{"n_layer": 24, "d_model": 320, "head_dim": 64, "norm": "layernorm", "attn_scale": 0.125, "tie_embeddings": true, "optimizer": "adam_atan2", "beta1": 0.95}
MLP neurons of a small language model. Each row is named by its layer, matrix (up: input weights) and neuron, and shows model dimensions 64-191. Each number is 500 + 50 x the weight over its row's rms, rounded and kept within 0 to 999. Numbers have three digits each.
Before each neuron's rows, "fires on" lists the tokens most often at its 100 highest values on Wikipedia text that the model never trained on.

fires on: "==", " ==", "==Geography=="
L19.up323:552511535589457531382487502466490518448525453622626511557547496491496507564635413554579524568466594529551464485404482513568495420493585516423404494462514537438546530486473430472441463494488559443447486541532499500465538494447506541594540531399508507460552484560505538388442491591559488492536456446492471447570510540491611420423565500436532595528552515532486607409582489542506476501462

fires on: " | ", "% | ", " | −", "_{", " |  | −", " | +"
L19.up579:519525509542457486441499587493572567466467452511623515570420528533514544556494483530488483472561513418506489638356567499484490463441573504452486422442510465509486428529470428541516552381453524389511479485559586549448475588421553569512553501507521489450592490449499573453432388531563462496476557520464507533531472600387519483499412512506464482451514581555505559528560497468624461487404

fires on: " |  | ", " |  |", " | +", " | −", " |  | −", " | "
L19.up728:565508485451373435502441480555495463514530449500515482511492487451552499460574499525487559534545418479512542546406595479453535482539559506559551476514542547525413481414426400424646522490481571456630465471633482518433450599483430505520467492484537516481550638451464603445436481542564395494493538459533511564435541462551561391465473557509495489512536542539484555462503493503586509478492

fires on: ",", " children"
L19.up387:484457554503480544463452528519486475490440529514548519449505547469481586575555464401552600524425487409505443433562467586459578390454498526525558526542502525539450479448443491384464547521509442453518476504550629524530413543543536579462529590474441559514458606636575588536547451571482458483527548524526447506517548541396609509429524592464534464532477445451485467528470483559446464469410

fires on: " I", "I", " \"I", " of I", "- I", ", I"
L19.up1369:492566455498474518492431448534543479490488534500469511472471564500492475545437502381467506487431503507555489500463478549460508441409479404421531562477471487482470458548457443484537586522572527490631447567598485575508489491528501430445507534531502592572520496593513476526524478484539480484443549468577537483591514579460403466535464456447593496401456514525463518356540509458553550458503

fires on: "),", "\",", "s,", "%", ",", "s),"
L19.up2373:537514566463549590348546481504479428466479561488516557561479506505493546571482466408600452497511550421523579475485455494526619442478504523471495634438522360550506521486549532488489563456470567420563414465441575584543387544517565489500478504534506565419538503609492521512473432533492559480484554418455461483588648511471470430526490530443500450423515541440548499461530534517494470476448

fires on: " C", " | C", " c", "- C", ", C"
L19.up798:501580551407538460477550441568500535509559633538504516528440534485505532513493463459559454437526397508466496498481447417474448522454565487485462544487489424482428441485496506500601528551491506492594543561516426474506477461505466475508528561475441503549414492480553460515550520531589435479491524476453561572414512534440482516425483574468424478549419529505470557426495485557551496463495

fires on: "′", ":", "–", " | "
L19.up1561:568416416553460542475513475531513414505491507543412597555475527573513475475565484469515526505534561587516505523454424568591573478463497511466429564501456517493474514431511447429504457508516552361539527490634574510452512503485563566518557490451438465519499541468539607443435490517569487444514524479590494441478530597324521453551424513509510408582461504516472487480517450546485490431513

fires on: " as", " in ", "ed", "ed as", ",", ", as"
L19.up1985:551415515465548413483542535532564459443457514590457583470468544463563600530514503536579625535540462449398599599538451437421539434491508481490495498535535448459455552474513488484575562557444481453533513477538496454490367602569472563438482526515488591488572459512491527529490469501555514476451533453500388425511494517446488501399461592495536489488407532401425503502454568552478494495461

fires on: " H", "- H", ": H", " of H", " h", ", H"
L19.up1330:508459490500489441451481457566511542491526648542512513531506516510551413542478500469528354509494416468477623483509506479396460510360478480385459426487433469531504439473480523507489441518533470497600500535510525480550449570559457462551522562501420464500452593547469500553563502496490455499481585521549506583458514447494444521458508520545527478473514563502441508425578502477541427484520

fires on: " | ", " |  |", " | +", " |", " | −", " end"
L19.up2340:522543551551446566478521466496482422491529518527497504493384590508457484555540515531580497496489474515498521513466557410473458485607497486519510460541500477459361506528463489499541515429487566411502501526553489514466485602445566441454465555437532511472492585536498600481445510488594459515512493461441473482428520551472591496490513461463553435464497557626482536484565511608496457474396

fires on: ".", " c", " C"
L19.up803:474488497511429437524569473507493500548497584622426522497513525516509490456614444489676449464426547464446552511430466572456450480544534507412505559540487474445513444414546520502568520501519462474556464562496534513586524510582524464460471606534445535509511452483493464580557535539570462474423557470512530478393499586475448550433426462501541420450478462511490418429417481530659466501434

fires on: "==", " ==", ".", " ="
L19.up858:548485519458452518408504510453598431484564605520565558544438538441456525466484431478530509497558523509513494454433412491439498411386654499516425502530550500538448561502453484476449506570507535444591375492543521461478505460497578559530522536519516546551537540490463515452521454566599373530525470492561408503502541494456463486448465497510504430575570514573492486411523489609639566480460

fires on: " h", " H", " m", "h", " t"
L19.up853:506408399463471511480555557502518539467506619500485520593444489461464482620560481483552497431509444518470530467461432507461436468494513528349490522534428427456442475453532457481493549512540422479482570539444604524563402426573491499437495513420415614536516567570521506552474537519546446469439568514480523603527513487491456553510484431426483511470462493564488575454493469493524536449472

fires on: "==", " ==", "s==", "\""
L19.up1933:580456494481477398451484485438519514500504521572599578481435470552540531516531425549570509519495388482486440459448463490610558457473584483481408446428538573413512546545461514499544473523482476484514473508456622452477524466499550560503554558467513481541563560483486483455412503569552490432604451511539550535540540540533475460453461559432441551477446520567457519426528620526593551485431

fires on: " C", " c"
L19.up2164:488537526527544487441518459559435545472539645500503486581436535488455483555420445496621478443471453508462573477481425448480437502511518491459460486509484416448497445410493576487590472523499501474592513544531471497589515488526469438521487535444424544528451464487479487507573563516539430458425527420470600537473509574465511520382482600451454480473473505539448482410487463568584507489451

fires on: "==", " =="
L19.up923:604438546493413501419458494414486549423634517589543520533570450541547604505582384413543557507488466436562455420385562482513545432525570534483427431493511459585540529557497453543480470479479457492467575597581481464489493492475484511488621520478471472470544627615527469469445443635456499469550553481529488486515476512532527397479544504398448554540508471552493481400497483576501417533519